config.yaml
num_hidden_layers: 9
hidden_size: 512
num_attention_heads: 8
num_key_value_heads: 8
head_dim: 64
intermediate_size: 2048
vocab_size: 8192
hidden_act: "swiglu"
norm: "rmsnorm"
norm_place: "pre"
norm_eps: 1e-05
positions: "rope"
rope_theta: 10000.0
rope_fraction: 1.0
qk_norm: true
attn_scale: 0.18
bias: "none"
tie_word_embeddings: false
parallel_block: false
extras: ["capped logits"]
init: "trunc"
init_std_qkv: 0.0225
init_std_o: 0.0225
init_std_up: 0.0225
init_std_down: 0.0
optimizer: "muon_variant"
learning_rate: 0.0119
lr_mult_down: 2.0
beta1: 0.95
lr_head: 0.00697
max_grad_norm: 2.0
warmup_steps: 97
schedule: "cos"
final_lr_fraction: 0.1
batch_tokens: 262144
max_seq_len: 2048
doc_mask: true
train_tokens: 1119000000
max_steps: 4269
dataset: "wikipedia_en"
MLP neurons of a small language model. Each row is named by its layer, matrix (gate and up: input weights) and neuron, and shows model dimensions 272-367. Each number is 128 + 24 x the weight over its row's rms, rounded and kept within 0 to 255. A neuron's up and down rows have the sign that makes its largest values positive.
Before each neuron's rows, "fires in" lists the words (lower case) most often at its 100 highest values on Wikipedia text that the model never trained on. A number after a token or word is its count.

fires in: "to" 81
L3.gate1244 [128 147 124 106 134 164 124 128 162 165 130 158 150 100 149 155 124 164 137 119 129 126 111 166  91 104 103 129 102 112 111 158 134 138  66  77 134 146 115 107 101 114 116 136 114 119 155 100 146 108 147 105 158 138  93 138 161 107 104 135 103 140 125 160 135 148 165 148  84 128  93 137  93 138 123 131 128 117 124 112  81 114 109 159 122 142 169  97 135 148 115 125 156 131 119 117]
L3.up1244 [113 113 121 118 136 145 114 108 118  77 106  91  80  86 109 150 115 135 133 141 118 168 152  92 170 104 105 177 127 137 153 120 199 113 101 190 157 126 152 106 108 105 152 144 134 166 122 111 120 117 175 157 137 105 135  92 149 124 117 111 108 125  68 127 123 119 160 135 147 117 106 121 148 136 115 138 171 144 188  84 125 126 133 152 168 122  89 119 131 150 116 111 123  99 140 112]

fires in: "him" 28, "it" 19, "wind" 6, "them" 6, "zrinski" 4
L4.gate2025 [153 134 164  86 106 128 181 133 125 158 141 114 120 127 122  88 121 125 122 117 129 112 119 107 126 119 117  98 124 145 133 129 107 140 162 132 113 138  91 119 133 163 112  91 105 125 169 128 145  84 157 107 157 112 118 160 135 102 182  80 115 107 138 151 112 193 116  95 111 131 116 113 101 133 138 158 112 158 122  88 115 133 122  89 134 166 112  93 104 116 120 102 141 165 122 129]
L4.up2025 [141 136 102  97 192 140 173 145 140  89  74 104 113 121 122 129 126 129  77 124 129 139 115 158 149 147 125 144 144 159 141 121  85 105 139 141 150 109 146 122 116 138 105 127 111 170 110 122 110  99 134 148  87 169 149 150 150 134 110  92 175 143 124 134 106  89 127 165 107  97 142 119 121 157 131 155 136 125 109 129 143 120 132 175 111  94 125  95 166 170 104 130  86 153 137  99]

fires in: "in" 42, "of" 12, "located" 8, "at" 8
L3.gate1898 [ 88 130 134 146 124 151 147 167 148 155  93 125 115 149 157 103 148 127  69 114 176 124  91 114 145 127 111 105 183 103 144 140 134 135 179  97 167 122 156 120 125 150 155  82 136 135 117 135 130 154 157 137 154 137 102 141 102 102 137 138 149 127 125 144 120 126  95 150 106  72 140 141 109 130 143 136 100  87 116 138 126  85 106 135 151  97 111 129 145 124 123 159 117 125 106 117]
L3.up1898 [128 138 141 129 138 157 161 157 163 140 154 108 134 133  93 165 108  88 150 146 159 136 122 116 120 116  97 134 153 152 126 131  83 102 124 121 131 119 126 137 123 118 141 171 114 124 157 148 120 131 100 121 143 128 116 167 120 106 114 148 150 138 137 109 126 156  93 148 175 140 145  70 132  86 179 142 102  84 108 155 128 131 146 140 135 133 142 166 168 136 120 125  99 100 111 115]

fires in: "it" 21, "me" 7, "home" 6, "him" 6, "away" 5, "us" 5
L4.gate110 [ 91 127 139 103 175 148 104 122 110 183 144  98 111 159 156 166  84  98 147 112 136 114 129 112 139 102 122 181 123 163 126 156 133  95 122 153  99 169 102 133  67 166 106 115  90 113 126 118 128  96 144 126 147 120  98 146 126 149 132 172 157 115 142 181 106 155  95 124 135 141  90  96 131 157 119 132 132 158 148  94  96 119  96 127  83 159 105 133 125 133  67  72 114 126  80 109]
L4.up110 [132 151 148 109 101  97 192 122 143 180  79 134 137  79 142 180 170 139 149 137 112 172  99 147 160 129 153  98 121 139 113 124 135 112 107 113 134  98 145 145 134 122 122 122 169 144 123 128  89 122 133 116  83 167  99 135  99 128 106  56 152 115  94 138 146 164 114 151 151 120 139 145 126 151 108  93 115 119 120 103 161 118 138 143 147 114 125  89 124 129 109 158 143 181 122 155]

fires in: "of" 20, "at" 18, "submarines" 9, "caesar" 7, "hasharon" 4
L4.gate599 [157 174 129 168 114 187 110 144 141 117 156 104 116 118 139 113 136 108 101 101 137  80 112 124 109  70 116 147 154 119 104 154 133 141  92  89 140 121 123 116 142 145 134 132 147 159 113 116 127 177 146 118 156 136 121 138 108 133 172 122 142 135 166 159 137 107  75 143 145 104 136 121  88 132 138 125 146 126 111 178 154 129 143 112  89 173 121 143 110 129 129 127 123 133 151 130]
L4.up599 [103 152 159 135 101 144 145 115 110 132  88  94  91 101 111 121 122  62 120 136 150 181 118 148 133 126 101 160 172  74 117 143 124 147  80 129 133 124 129 120 146 135 136 140 140 150 114 126 121 119 163 147 119 120 132  64 116 116 131 121 119 155 151 118 136 183 156 111 131 136 149 110 157 145 137 132 133 136 126 114 111 132 124 116 113 112 123 125 152  90 134 117 114 166 152 150]

fires in: "of" 23, "and" 15, "finds" 6, "with" 5, "prince" 5
L4.gate1891 [166 114 154 157 127  85 134  91 110 142 132 135 109  89 102 119 104 139 122 125 160 116 141 149 123 106 127  75 122 119 173 148 118  97 154 106 140 118 149 157 125 169 111 102 137 159 127  85 124  87 107 145 117 104  79 145 133 109 146 140 101 125 129 157 103 103 187 154  88 125 116 131  94 116 134 130  94 133  70 142 106 106 104 125 140 115 151 108 106 119 112 146 101 120 162 113]
L4.up1891 [139 144 141 157 146 116 166 137  96 124 152 112  88 129  74 109 171 140  84 116 113 144 106 108 145 132 174 106 128 128 131 142 123  98 175 115 150 140 174 129 167  86 105 115 127 100 163 112  89 141 128 141 149 113  93  84 146 119 171 171 116 116 131 116 138 117 119 131 160 128 122 133 141 161 114 142 157  91 106 162 168 114 130 142 150 139 104 145 115 119 122 117  96 163 109 159]

fires in: "and" 20, "into" 13, "to" 10, "tusk" 9, "sierra" 6, "tipu" 5
L4.gate1380 [147 110 142 126 131 106  90 170 119 133 142 149  80  83 119 117 113 133 142 142 136 122 104 152 159 126 157  59 123 112 112 130 103 105 153 172 101 123  99 161 130 113  97 155 135 106 136  96 158 148 130 139 180 139 112 103  95 143 145 127 130 147 174 172 138 145 131  85 130 107  99 148 147 108 134 123 125 112 152 118 181 174 102 133 105 149 123 142 123 132 136 131 172 122 150 115]
L4.up1380 [131 125 119 120 146 102  82 120 115 131 111 200  99 174 134 135 129 156 139 145 124 110 119 135 146 112 144 133 129 120 129 140 162 110 176 142 160 117 142 169 138 189  82 138 144 134 127  50 113 135 102  98 153 120 131 162 115 152 124 106 129  91 110 139 172 152 155 128  96 142 141 146 130 129 133 111 135 130  94 109 170 140  84 114 131 143 138 103 155 123 113 119 142 135 197 138]

fires in: "by" 28, "to" 28, "of" 17, "from" 11, "with" 8, "between" 4
L4.gate1586 [110 153 114 149 127 150 165 105  82 165 158 125 106 104  55 120 121 118 120 116 121 137 124 109 119 147 104 144 123 118 145 134 171 124 137 131 154 106 127 133 130 164 126 110 166 143 117  65 115  82 157 120 111 131  98 147 177 128 156 131  92 127 126 139 105 140 116 109  98 135  81 130 144 102 144 138 158 122 170 148 113 127 105 157 136 127 149 116 131 144 111 120 124 163 165 128]
L4.up1586 [126 145 130 100 129 103 117 106 174 158 138 114 106 100 135 133 120 125  76 114 127 151 118 103  93 107  94 106 107 124 144 156 137 177 126  65 138 114 128 105 143 127 125 136 107 125 125 123 161 122 142  96 110 144 131 132 136 127 139 152 147 161 164 124 129 127 148 152 169 149 149  76 152 140 150 122  98  51 153  88  94 142  89  97 128 118 132 130 118 122 138 152  94 110 159 108]

fires in: "in" 28, "of" 19, "at" 11
L3.gate475 [130 117 128 136  87 143 152 150 185 148  93 154 124  90 121 138 112 111 119 150 134 104 145  96 152  66 129  75 158 118 123 105 116 119 134 141 147 110 174 207 120 135 108 118 107 138 119 146 145 168  88 152 125 143 156 154 114 126 106 145 131 120 161 149  92 146  92 178 122 124 159 144 123  53  92  85 158 125 165 104 119 164 113 148 150 114 115 133  85 123 146 112 134 117 131 148]
L3.up475 [127 149 140 154 176 128 105 127 126 152 105  95  79 131 165 149 123  91 189  93 113 149  98 126 110  77 171  99 111 113  77 130 133 155 144  93 139 140 111 149 165 139 144 124  89 148 167 142 135 110  93 136  88 120 126 105  73 128 126  98  96  97 140 161  93 188 148  97 142 147 135 124 148 118 111 124 159 112 144 115 175 155 121 123 154 145 169 125 153  99 154 138 164 157 165 108]

fires in: "of" 58, "and" 4, "on" 4, "bef" 4
L4.gate1274 [128 124 109  86 104 164 126  97 144 158 142 106 140 141 160  43  79 118  98 147 142 151 177 140 156 106  98 152 106 108  87 109  71 107  99 129 175 124 105  91 124 131 114 107 146 180  84 162 117 176 124 154 100 149 146  89  97 125 163 148 148 136 121 116 117 109 173 157 128 108 169 152  92 111  84 127 122 134 117 148 114 135 120 120 169 145 178 106 100 140 134 112 144 102 121 141]
L4.up1274 [ 73 103 120 143 156  69  79 182  85 125 112 106 111 125  86 120 119 115 112  80 128 131 146 127 119 119  98 120 134 136 138 116 134 110 135 113 115 116 154  96 126 140 130  94 113 136 128 187 122  82 132 173 141 102 120 142 158 123 109 124 166  81 121 117 119 138 105 153 148 132 141  98 176 141 164 115 136 110 147 128 143 121 132 160 172 150 121 140 111 107 134 125  91 146 117 142]

fires in: "with" 33, "and" 17, "he" 8, "it" 6, "to" 5, "from" 5
L3.gate1604 [145 142 124 114 159 137  93 168  82 112 169  94 156 145 132 134 111 121 130 129 149 140 158 133 119  90 139 127 115  90 152 130 128  46  89 167 185 116 123 141 136 112 164 149 114 123 113  98 105  78 113 124 111 107 139 131 113 117 134 138 139 114 156 155 129 132 100  89 124 132 113 164 124 120 140 137 152 124 138 112  94 153 101 122 166 152 139 119 127  64 114 114 128 110 114 140]
L3.up1604 [132 150 113 131 104 173  81 116 147 110 136 128 137 138 103 159 130 127 165 117 113 134  89 143  94 137 122 158 129 116 163 134 125  98 152 136 120 175 112 141 128 117 114 147 164 127 108 175 107 141 148 132 166 142 196 147 148 150 115 104 154 144 114 147 155 144 106 118 128 134 129 166 125  97 107 104 155 106 163 120 209 156 145  94 125 175 172 118 121 119  88 136 141 160 144 145]

fires in: "to" 62, "would" 12, "also" 6
L4.gate550 [122  96 153 145  91 109 142 148 164 166 125 131 107  92 136 158 140 151 100  99 116 180 112  83 136 113 152 125 105  96 134  98 112 137  89  99 154 135 105 115  80 161 148 117 119 133 118 110 132 140 112 120 119 136 101 106 145 132 105 132 117 131 138 119 127 150 130 145 129 151 110 121 140 137 120 167 158 102 136 122  95 145 125 138 138 120 138 107 135 130 165 122 100 163 164 135]
L4.up550 [ 99 113 124 142 118 160 157 160 108 125 146 109 142 138  84  79 149  76 141 119  83 124 102 172 120 113 120 162  79 153 127 123 140 176  92 146 177 167 126 125  81  88 157 101 108 107 132 154 113 141  94 147 156 101 115 118 131 138 103 133 147 157 121 109  93 155 140 165 134 138 105 147 121 131 125 101 106 133 154 136 104 151 106 155 160 114 128  79 110 170 113 149 158 108 145 118]

fires in: "of" 54, "and" 5, "in" 4
L4.gate535 [127 161 188 153 105 105 130 126 106 125 116 156 124 147 142 147 121 107  84 132 109 137 148 103 115  97 130 122 165 109 170 143 110 145 117 152 147 113 160 129 165 103 119 125 153 165 136 117 166 166  91 129 101  90 106 126 154 155 175 159 104 138 167 150 143 137 125 164 116 107 132 135  76 148  92 120 145 141 110 141 159  94 114 151 128 113 127 145 122  83 147  94 121 104  70 155]
L4.up535 [111 152 156 136 156  96 181  99 146 126 122 134 109 159 147 150  99 138 112 170 135 128 128 108  96 137 146 133 115  98 119 114 136 127 133 143 104 151 155 158 130 168 189 147 136 120 119 117 106  78 130 124  87 117 106 144 136 101 126 144 157 144 136 129 158 145  85 127 171 128 114 102 117 166 116 114 124 112  95 160 104 154 132 132 109 147 137 111 145 103 104 164 153 107 115 110]

fires in: "at" 26, "released" 10, "to" 7, "on" 7, "in" 5, "won" 4
L4.gate549 [102  88 121 132 144 144 112 124 124 171 137 124 108 138 128 185 111 156 119 106 134 136 125 113  98 157 125 159  99 146 116 117 146 161 123 155 150 150 141 152 103 122 135 121 117 113 130 100 126 100 143 119 117 145 172 123 162 118 114 152 100 152 132 106 136 147 139 113 181 124 111 129 146 103 124 155 156 113 121 163  71 111 112 164 130 177 154 155 133 137 114 148 135 117  97 120]
L4.up549 [123 118 115 102 103 126 116 136 115 126 137 126 141 130 154 107  80  85  95 116 118 154 141 126 137 128  90 130 112 124 138 111 125 151 126 105 125  83 137 154 121  79 168 114 165 133 114 106 132  91 129 146 149 140  94 134 151 162 112 137 161 125 138 130 174 179 121 139 117 131 124  91 110 135 147 135 121 101 164 143 133 126 127 192 156  89 111 148 145 115 133  88 148 155 132 146]

fires in: "for" 19, "at" 13, "of" 12, "with" 8, "to" 6, "club" 6
L4.gate1374 [ 99 183 152 103 124 141 177  96 130 177 121 129 149 107  96  96 130  81 129 156 119 120 126 120 140 167 135 144  89 143 133 138 150 118 139 118 106 112 180 144 124 116 101 104 127 152  87 173 116 142 136 100 153 130 110 115 153  71 124 162 160 109 155 142 127 125 143 107 131 116 119 125 114 146 126  95 113 153 117 133 102 128 115 111 161 104 121 118 159 166 190 138 127 142 142 127]
L4.up1374 [108 154 118 127 183 121 156 116 130 120 135 137 131  76 134 167 112 123 128 123 140 128 153 102 159 103 154 154 141 148 150 151 110  93 145 141 116 149 115 118 116  87 113 131 103 114 135 165 134 109 122 127 108 101  68  96 158  89 118 154 149 136 186 129 126 135 113 105 148 141 126 115  95 153 135 102 152 110 132 130 139 134 128 142 182 139 135 120 133 152 162 128 100 128 127 178]